Part of a small language model's weights.
Size: 9 layers, width 160, MLP 640 GELU, vocabulary 8192, 5.22M parameters.
Training: a variant of Adam for these matrices, 284M tokens.
MLP neurons of a small language model. Each row is named by its layer, matrix (down: output weights) and neuron, and shows model dimensions 0-159. Each number is 500 + 50 x the weight over its row's rms, rounded and kept within 0 to 999. Numbers have three digits each.
A block is one neuron, or neurons of one layer that tend to fire together. After each block is what it responds to, as a language model described it from the Wikipedia text at the highest values.

L3.down62:494459566516580517456540483474439478533478527512461509413528505509444464546488496537478502500425481476520459483542420563529549550386454477515462465528380561496547543491543606557510467525492480520461545476550489473569450461483407537456505557417471557551419509511529535491498487480482488565448512517514462525539373442530463458569504518447521499557511572488578419441545439494493576530494453536412452450545427515546574459625517466611666465495506519531441563549515543478481399487619431
Description: Mostly infinitive "to" after verbs or adjectives (reported to, allowed to, set to), plus first tokens after quotes or breaks, such as "You, "I, "to.

L5.down16:517495520541527528451547504535418446406435490472419573454565521467571515446518458525482481465510578513565546542463415533490547380604531438539454546497484507540537482570534393552524484515540587568408533494489516501430448432549548576426472486393439477475508532526467574553480620516461510572566466492461497443519564485458501495486512418519498445427453568502425591517624486484506503505491507474416594539521493462430517474488458529526460497568502488532415410477515520529466573434453590
L5.down61:522485471525517572442507578589412488429566579517463540566494559461420444548471551491480519516500522509540536515524430500477544517414514567565386487389440522587423642424549468429485565507454480378562493495558379488505464566528569512527536553536584547599520534476482543496463520511535513401466482459524517506518524485480512502497379427453528491420547510503467476477427550575528514460486459428431522494489519503443478486505533504495525457539624431553462503482451546501488497476397506
L5.down140:515515553460549549425518391549574431397411513490482441532471518456529511520517520514544484473517491512537528529535500426556591539441516540518393419497437441531514427507556415552514523491453458463487578477496488489523557494524414448443450492444504514465454423515473587517553481460441464527595618475544484431610458572575519450529593471492499483512493521519516462520521469546447493507523533532440476386534465503534413442451574478648570480500449529490484411512582546595570453465488453
L5.down252:502514499545418506563365482521476437393486497475562470516475450455553492493440500479489464498467462566487533546511485463569437578391590504545501549550566438518519538457456464530623493480486523474579632534531483497490521509578491544450520422533554537607503469529473403499524534513494515514530513412536454419402538531486515492493477655511475494469500581529512535529498413501419552558433418500456485520543489465477580509570396490513456479538444420516453477584560454494418513516579519
L5.down427:538514565476621542428514451438504554436504507597586430547512429469492538436490559545549446493417559448479509518499484573507609563403473471537571531435530423446486488505455463418506504492499489422597528456493498492429446459458565454554594545470463572414527508469499515548466508516615501432480444504473434489461455514509487447550517608528486530486478409566477543475483560477395496440487416473602531514482464501487470558456455490491517465519532455584485571565541528561582466438570555
L5.down565:464542455462520511415565542600533521536501481527564419529563428432521513519538377496471400546560540442564470468575526542489547470510600467469458541502471511544477572449538471530463483572480526499457563550520518432473434519459606608445559481511508576585551437508483540481448459476493486447568413530435459466460492494480460492497491519493493424528437551483503486424451438463465564482569521452411534454523484536538594539516528429504444465573568420503558607375505449588565500540496448
L5.down583:555499461434562442405553464464521576484470572535509554398533543448552511422469553492508485558479630518427514445508483471476564522572481490412481511520530441498513621624537528434481496443488540504565454469565509551498514405496535533446539502435538554591589480511458561504525472385440526476431369495536510478550483487479490431482549427414447545504461553465511471389572552551473519450489487555511417461435502551566499546571458462528530427504492490487452501531461506524601549523496544
L5.down633:480521478440518450566475499440451440528435490509489483409540505523612434523457545464495602511465415444493456527563556466540527564459466520570499532549544378550546532510424480529516428587551457554468504485582481446532383552451507490521460506558515562531463506497412547562498442542505521511512478520469441625536485565485456421376514558418459528463484474632507460507473486500488475472529497485525460511499435508440492516495478538530543444640467476484471570469571516410477495594452625
Description: The word "to" after verbs or nouns, mostly introducing infinitives of purpose (used to make, in order to save), also range "from X to Y".

L6.down41:541545495527532471509512516523525531483390533460512539463514522460474456438392469431488432427534554455425536484510521530498563436429475541511605464624535466549546558502542472602496366584440445490488444524497546487424514524431650410496507411460536545475460524520501596534469517502551484482572520499530481427495465424602446466486464531505542496453593499504450466485510503422457499460529512511525460513470470456525500599501450566569630516594530465505464512503546416506593493430493517
L6.down61:493407484437506525503536483560502463530519469559407483501463504459482477508558486484440456497494479498461548590507516490650502464430452643485510449543485512504492563466469523458509566546528457539535521469494531526491426643487532409472493632535447445491477461444420484482442584491491581469611560467412417587497530528534524463484509495567493442515564393511512560481482423554373481439524516486411536537459516498482546637551559541460562516532466512481516453492587494510532496460539473
L6.down102:572454510491463506578451548469443420418553496611525490522544537463488615497542432549473482560395556510461522493538480450453508475458453530548412526512455515420503533434411555517479482575447540460553500487536530483479525550509602582496611438441557526454542514532631511492493501452453507399513468490477511541537433511439463497416479446553548538495512419495437497597479435481491479567467459544386504544523450475467447409455569493609492470482496513490554478474487576574523464530525620
L6.down209:568479466577552481549492429553497518460504489522593548504517452528435507465496512555539543465482496513533468593524477473547562516467510503452451485532502510503451432472567552621471425520433455384532495516517494530464388467494602447501522556404516561451544402556458588488506519536481418446545557501583496534417438534508432542526557624511477506555529528402491477501450540456496553482407465461480511519450455548473548529490421510522683529514500514527523454494463366491522540465423446
L6.down402:477505515565496502456501478537465463590508485546551573473486572519447517536485506476493558498445516498466414473505492445467512521470438524552478491560453509446518490525504514514517460535500464539538470496502465534556507479483735475511451446502418509510528487449506562480448527415546485451468528513586394493489402419530456574572498593472498441501555563486450498493581549502543445433483484411575542517628513454457514481477481434504640611587498461487446540491559509471442476520504346
L6.down504:566441472476460443416566471412493582458558511359616484477500503554549484431436473506428498466479494577481506352466497558539574475527493512466508531480402495528540433558513440417396422601490492459577489479539539533429521513460564499599518484485476474489472469525525465488548485500485470531531529498550473423470557512532473542443515463524496564517502554485468480526587490516626632447515544449400492525504502456563497541497420436576482470533462495476558519510591563511472471590461552
L6.down549:526404453452534543448472492487457531550582457526465490413544462523520534463472501616502457522401477547441533424422532485502497503517492454607434521632471543447491474465487460473522509519528535482526455489430479585521393441505710527480502571452509551446494494429495430528442506417483477518568576555529426511478502489518591484501509471521456541462463564481471573503511517507561484533464504584561531527648538536514472500490504485482366533493414537462498540556547469491413532495506540
L6.down551:421536450468521499684449527475498508538462572450433573507480598503475506462447453537449485534476478547588458534547460545519518482486480483510458458512477636580446454399535499506533445643489543424572461492466448517557515475502491490475441471475490511521514521529475491484552535485517440479520489425518483427497530433524459556570556571589548484391621501514496477497479371450436542487552566562478533503447513477467545563544455532528586515494530459376529552469478587476460436463490535
Description: Fires on the word just before a clause's main verb once the subject is given: modals (may, could, should, must, would), infinitive to after managed/tried/allowed, also not and also.

L6.down38:570475501478577434534569507485415388482566571524473447464469617495448410478510503535581364461549399516523540524547477500461486520507524574496412424559498516487492585449420583481387513617488506499521591407608589473541487475484562496538556534447534493477494512486489475466442476507532510511558593509529462477461433578520481484513517537491440433474457495463522500421540538428485439421527549529499506482455516407515436499443408514520487397532507483503511562521554542502558538580464489
L6.down119:521480495476496481600522540489512586495495474501452458422505505483507429400465544526507450509493446572577620506463454459522467463524531418473453467531471458533569463480528536467492649525518494522504492569467402565539360529487413475543477511488464592566468543530589542487449474474545505562474457476465432531533508545499535487539509509552499433435577456592458561361546460582532492479520526422470593637584506503522479501492475411482473509436433572436517486441484569525515536447533542
L6.down406:457469476472484462510509406504540592581386484532530572560482507529546538613514534467420435481358542441418518494506468493414501564549484512457555564541478427423628508414514530484518461573537487573516479520552554450456461526503518386503451497575481546505528502425501573492417501431470513534441611471531587462474550511483552519526527517475492532489407437453439454495526435510548557509535502516458544508412516519533456543469486453571534467584514523493475611402444501450528553523442519
L6.down427:448553543536501475478538515475462500422467510496472494506607525441472554441506523499497535528554497464461497431403543527501423423460536557510431495525492473504383546533492549611495489466521393500459560547492517542452612507448563531479585460478411569469619620476460477514409556481499470469456434522517593535445475458488524580481513411485583510527500472597519612446456492470457412462522453438413481559486489549565452521482479438545591502531582503537520448509434502425514500560482576
L6.down455:542569469518433472450437589528469461481595468494471464500534446504474501547562628487543542634593446459473483484447500558548461520497413492554496492518472442501516529471488462468563561558417425561472519574455508433489515411582360405474538474547460556519551513490543523532533481526607539417574430488502475498472533491547456575442473456487496512571549506467435469435464473506438510482582480487545494538486474538508512412484504571436608519427492511524518402415498468439500614556479502
L6.down485:513385516477531503506481462466547609462541436620379571398468449489490440470497456518451421493483440546498515485496550504508455479521525449500514432510545485526536503518489517589477501487464477502492569467519495538574494558480539556556463504591515516496546496473506479464484530440541483567510514584575470513488479532474466536534568495518527456511594423573512572449550497585511420520456478426454588473629347548430609488520582441487429518499474569432398485562497509446470548497449395
L6.down490:505502490483512451434499522493471578482485468476454491469573587358432426458551450578516490456542555452533556484511548472456525524478554438493377512450478572471448513500492488440540545523502524501576500498472491483575482500507473597558490552519526439437527607429498523466521585450554411612467481513584394453558542414568506441580462530530570499475514506485413595540466427533475467524543446456401559477542439484555498487563574574394550447506523444472479444516438506536501571464537458
L6.down570:463494454514528561484508451413526506494505480605418471507535499526482450523444525538491523453508505483539496507496540458497513502564476440528401575576415432575464506405528496432466435442588482598498413461481566415461446466588436452484443555479572520557486476550390474520505393440421596574444538595523490517508495433532580497527457513535480450496509469445534613568527523520521468456541548461594564477426549534540438552564473494542447509554549468508493500482630515594488473449482501
Description: Short second fragments inside words split into pieces, especially after su- or a short prefix, as in su-pp-lier, su-pre-me, pres-ide-ncy.

L3.down561:498572471509491499511619510442474380522570421484460535402490552522526520503540520535489448591515602542469464453487512472542492400545540557504487438552490556458443495517504447569496499503538470519566505536559528483396420435585359433499489451484458486512529371542564529485442549527481479493534453464564527489450585589491467527517547441466504552461551494503469426509500558494436470419473525450490556595429385543504542443412518492473478573433505488493546557417507584542467499579538533
Description: First word-piece of a word right after a hyphen, open quote or bracket, or paragraph start, e.g. highest-g(rossing), "dr(eam), (gu)itar.

L5.down52:524417586547518520482507440487490562545396473549550506462403550435453480538511478509525529527582549416581534496523507541487496527548518516493602437534544614555467529436511519446492561500505503437519528492510435615482472521502477503458368425457476480546550508506486529584498499420547466482530427496582496535428504537478390627436481557434497503604555522400470493556486493467395519550584472430496394516474425456495508588573512479437426499464504582488465513472489513487517509458435534
L5.down116:440517533452592518550541441529427516532511483505551499474445406455418523522476446555470465542504552467406465427447421479484472483524525550491574555531471533545449537394420421566444467582518514552462510598494608451454507589473421485412530531415553453465505526490527505473461526514537589454520493501536560510432528461456481534524531542511476532523512545614500438432489584505490576544495434496471465433482516507600401457463494529587476422491583553377541590470464592489511512471486537
L5.down170:576536537584461542593471586556608553433536424519562498521425485502470413594404453519425509564488508468465503497499528519470482554475427497477519532465455565422486518344478411533590445543463409479500373475556445550534523531483443510476437521531456526527540541445444496514536448500515589511519518517503478553412476479449509530452498494524549531544450493503504555495520592497445344494493512521482492456539540617530524507525524442459594501531531583462394545507474491418541495489500493
L5.down345:442543452542514428524561477596532491522465483437489409465401518416446555583469463483551445545513656557465570567438473446456524434408570514541457526468433539527535454512521456517526471597486507452485583566534556456439540558491503464474455530558590405472485496415477447582544510521457538511485536504447445580406477541475555506528419521512513442522487477562483455617528560444555469443479456475466477549509502512497466479653521493480509492511509496496549531479520483481430476406409558
L5.down416:603446449508506470571505535480565442447470380546466500426563466458548473465486498437394369517488571502556426495519437533496492498528426506537461470506556580582475457499527527523570527530572542490476506580583659441493537566485474622476523581455507523477505540444493335495495514505538529513534527472485510538571470491540449495534446502455481579467442552510507509486492524422492402483475495467485584510498536534439499467448536428514511392479547602594517464513504501503494475492448414
L5.down421:500424504479424470512492516475467547432476544560555549490498601432478542457555516515403524539577531488476503512451514449371503488472454417398516640548530532470547563435490533562468449505409467579526506522492460476469605515475468492471462424514557490550529495613586551541415382452534566474512466540490522468495473488481572452484555453555542461539488374406437559520527465483448531488548456493464501571509419578499469574540516474423440582504511529495457511497554561554565453535538468
L5.down490:472499485416526454622494550577431559556530545529548568562538482488544532476464492527570419466586470461508561465523406431432463455498377460450541429531540522451515505516472612538470466523479393446611506441422517519497499489514432536597451485472468490466438514545556546477458439456492510544428477564504499482477415478558482506500501495512505479489484534535425499411432494509402599507545625445543478473460471563562464546535487485438567516541530469568585595495480587505480478469593510
L5.down553:491546483492544523429461433388483500458436496474436466508431479525455497494505422454493417528588550492600376482499534498443513568424535478476562520398547468491455476542459547511586529443491576454464491544403579436553491478572459536537473477525558585563525516508473512452467536499524574574537461450579501524515642441466489457475384520529536503551453494562552452571480516436475468563475496592512412577520500507584469532481453501470481493424494557464591470550495577494464588434477447
Description: Numbers opening a table row or numbered list line (after | or a line break), as in |5|, 6., 2022–; occasionally mid-word pieces like pre, aut.